config = dict(
    qk_norm=False,
    bias='none',
    tie_embeddings=True,
    optimizer='muon',
    warmup_steps=200,
    final_lr_fraction=0.1,
    dataset='wikipedia_en',
)
MLP neurons of a small language model. Each row is named by its layer, matrix (gate and up: input weights) and neuron, and shows model dimensions 256-447. Each number is 500 + 25 x the weight over its row's rms, rounded and kept within 0 to 999. Numbers have three digits each. A neuron's up and down rows have the sign that makes its largest values positive.
Before each neuron's rows is what it responds to, as a language model described it from the Wikipedia text at the highest values.

Degree and superlative modifiers. Degree words that come before an adjective, mostly "most" in "one of the most ___", also more, very, further, extremely, widely.
L6.gate813:473498475527481462504467530490515474500507492521469477500549527542475497546520502471485481488525520526509489462498498508510480503511519517511481511500482522565501517469498476548458508501494512457492488513466459496474502474536516497494512487511510492519496493501530524491491499491507501541481486437463463505551543539503508475486482494487508554507508474487499531520502522518490496499482496475513500525497532503493488521527471486492450520484486483505523509515508495481521540471505430469471490490512498481495551551499540506533489512509477481483495471477503508472499483483530449517
L6.up813:451507465483517520477512502511470487498516516467539545438492477505493503488498500539496459465540487559500495476498466478450477487551449479526503484527484502510486501517513475505477499495487490485482453508450479542469504483554512456493493514467489557480502495509544488512490484506546534524482564499486511489489538556526527486469489499513489504477510493468512478487496500518525464470500542470507481460488535479510479513506507473505506497489514499487488503464467500459517538489493496461477545471546503516467516513466529508530507480465544480525515485521470504464521518498546492492

Degree and modifier words. Degree and grading words that set up a following adjective or contrast, such as more, less, most, "-ly" adverbs, "but" in "slow but steady", and "%" after numbers.
L4.gate54:470504476455519482523505570508480524489460485484522450490483492476503482479471503537510498509521515480501487525523509537512558497486496516526492524539510518507494511478495503553509556510545491469478472486495485475516555515454537536467497508516528506469523463480551460474502487498478476496515500508478453488510500490509523540476545474510493528461511461503503498514444532553451481488524456520520514524506485485490517509458515467518486490572499458471494495501536496569478473475494511498518495519504526481471491490497557506490515505485517514509526482485502525498485531529540513466
L4.up54:465538499502526489503504488512514491525532466548521493454470486514507499526541506520457475525498487499497491495516505526530513486525461485513535515536517541488494459527459512549470499551469488514511470452469463497467454535473514484473531482509495512485500479476503479467549470469467498462463485470505513538529499460530501483484485467492514500486498531468511465488476507531491437572495530523525509504492472432479490484471526539501497515460482511492491485510503515520519501508515523470523495497503512505500448486518522481531465512519476499473480480484489533522480534513571500544

Table cell boundaries. Pipe separators ending a cell in Wikipedia tables and infoboxes, plus the decimal point in decimal coordinates such as 119.990278°W, and breaks ending list entries.
L6.gate1182:511517517494509472457529464510516533482510514498475502474480484493525477517490549495479482476523510469527546454497484534497508498496513487485540489501498512459486488472565514533544527515454554485553496494530514471524533510480500486541513492458468519472531502501493493518496478504531521482503538534462483477544462479488487483529494551518529487484520507505485541512577501468465480492505485541492509482486473500495521453468518540516447492491494504493455516498461491475494517438505513508483487540456498502472500541500449530490478490533516511506501471545513527494480508545504515537
L6.up1182:498516504482530517502511464476499455519491499506547492490487492524507522446471481450496523468537526529505469494484464480552474524516425495488488532508506516499441513510484496508457501524494515476475511494522479509480532488541498487507497483560541465497491495537487470491495490480504550547470478503471472451476517459485467482471512469524504492495512521502475460521502506485453498520510453495526467460500481481473548462470444480484499537543491496475522480500523504499518543538520525551489495508452520502524460499483496517522487456495548472483470503474529518535529504492516528500

Decimal coordinate points. The decimal point inside the longitude (second number) of decimal geo-coordinates, as in 88.528056°W, plus mid-word pieces of foreign names (Yogyakarta, Chatterjee, Azerbaijani) and table separators.
L4.gate200:534494521490529509491496502484569502478444485469501519492469529477484510473488488494450526505488456496453496511514514456477502507463477503456529498503458490473519550481485517520496479525523505497495429462459503492488514482507492503445473473500492496481523511486542533544504525488494518545526485500521541537547479533502489470496479501549465513467491497486520482471521474495501546465523484462469482541504485448516526484487478534481509536497484525480515464488464454519488474498500519523504549481541512487496525440487475496485509497484457527484519485515485507517513527484489507536
L4.up200:522509523501529468487522476496492503473523526506489558494497494492529446509510467467500497503509514495470483461503477547489474536539520503478481508516522493498508531470505470487471477491485434470537537466523457501484523503460471491501446498484517489500471455498535493500496497516540496558503489510539533509520459511521498528468479447491525519513502492466535505494509481482535484489535538526473522457509474533479500535488541484511484522527490481494501483482479513527518505503502469515464544462560506514531494488523502498493536476442532506545462498472487551518533494482506527481

Mid-number separators. Decimal points, commas and spaces inside numbers, especially decimal-degree coordinates and table stats, such as 51.28278, 1,675, 39–9; also New before York.
L8.gate132:511510475506530514522497508523446504500508491499545558464530507498487488505436441521473500488500518562500498518492499469515476473484502499542505511474474523538510512507517441485475565490500523508508515457502515500485504497524474557541504501478487522487510500496532518484543486494548488541487506513502512506510506456493511529506454484519521502502464488491469488462485532472510576506513507449464513458522512490504524504476508554508449524510474509479528521513484488505549487522467480499502499500495541463505473500485491498523488507532506500497487527487532502543511464529451519484
L8.up132:513507476532482507516474461516504509520524457459513525492466496504492502495491448513482500522477498470514482525478497501518509512488468506467510517486472508533468501506533487504447519477549506512514520508486522549492509500508469557473533468491505517503474486494517485484504496457505534499468499476468502496524503451488490506475526563481484518500467491451516506484486488513531549488504516481463503483524483489520467534442508503495517512505494478482485499476548513487494498540457498509485504510497545507511505484499507494514519522552533492478467566481524441462490512516494513495

Degree and comparison words. Fires on degree words placed before adjectives, like more, most, as, very, rather, less (much more popular, most important); weaker on odd word-piece fragments inside proper names.
L8.gate1451:467530526460530526561494520496477475499455510506496490489501482533462512480513502511510489467537452517508491499499527519521524509459521473487529482481486451527510511457501535527479482521453484506522536538504473493514526518484488507522465511501511514500488515480501506496531533447529500520504446491514492438520519508540524489509488460485502450492471470491500470523530486495516501490487523463532488551484467470500501481483516482499484531518499519448503561485514450504461522513488505515506558490472510478499493478492466547555503449484505446473523494505493488500501528502540480507
L8.up1451:502549498471529465515467486501514494502471469512521490461491506529494520532486545498482504509480549502472464479496549507470559487501505512478493502539475505494481529501485474508467473532602494481452483501472488525502468472473504475483506513495494516476500470501474465491537485490467496477524507471511495527533542464499570534526456477514482532470534466494482492498476479519463481487504484507552474489472538506482505489469508490467488479488519503471505492521481497534509465498461518505549501498483516496507523512484444485530482524504514503493487486510477489507512493412523513520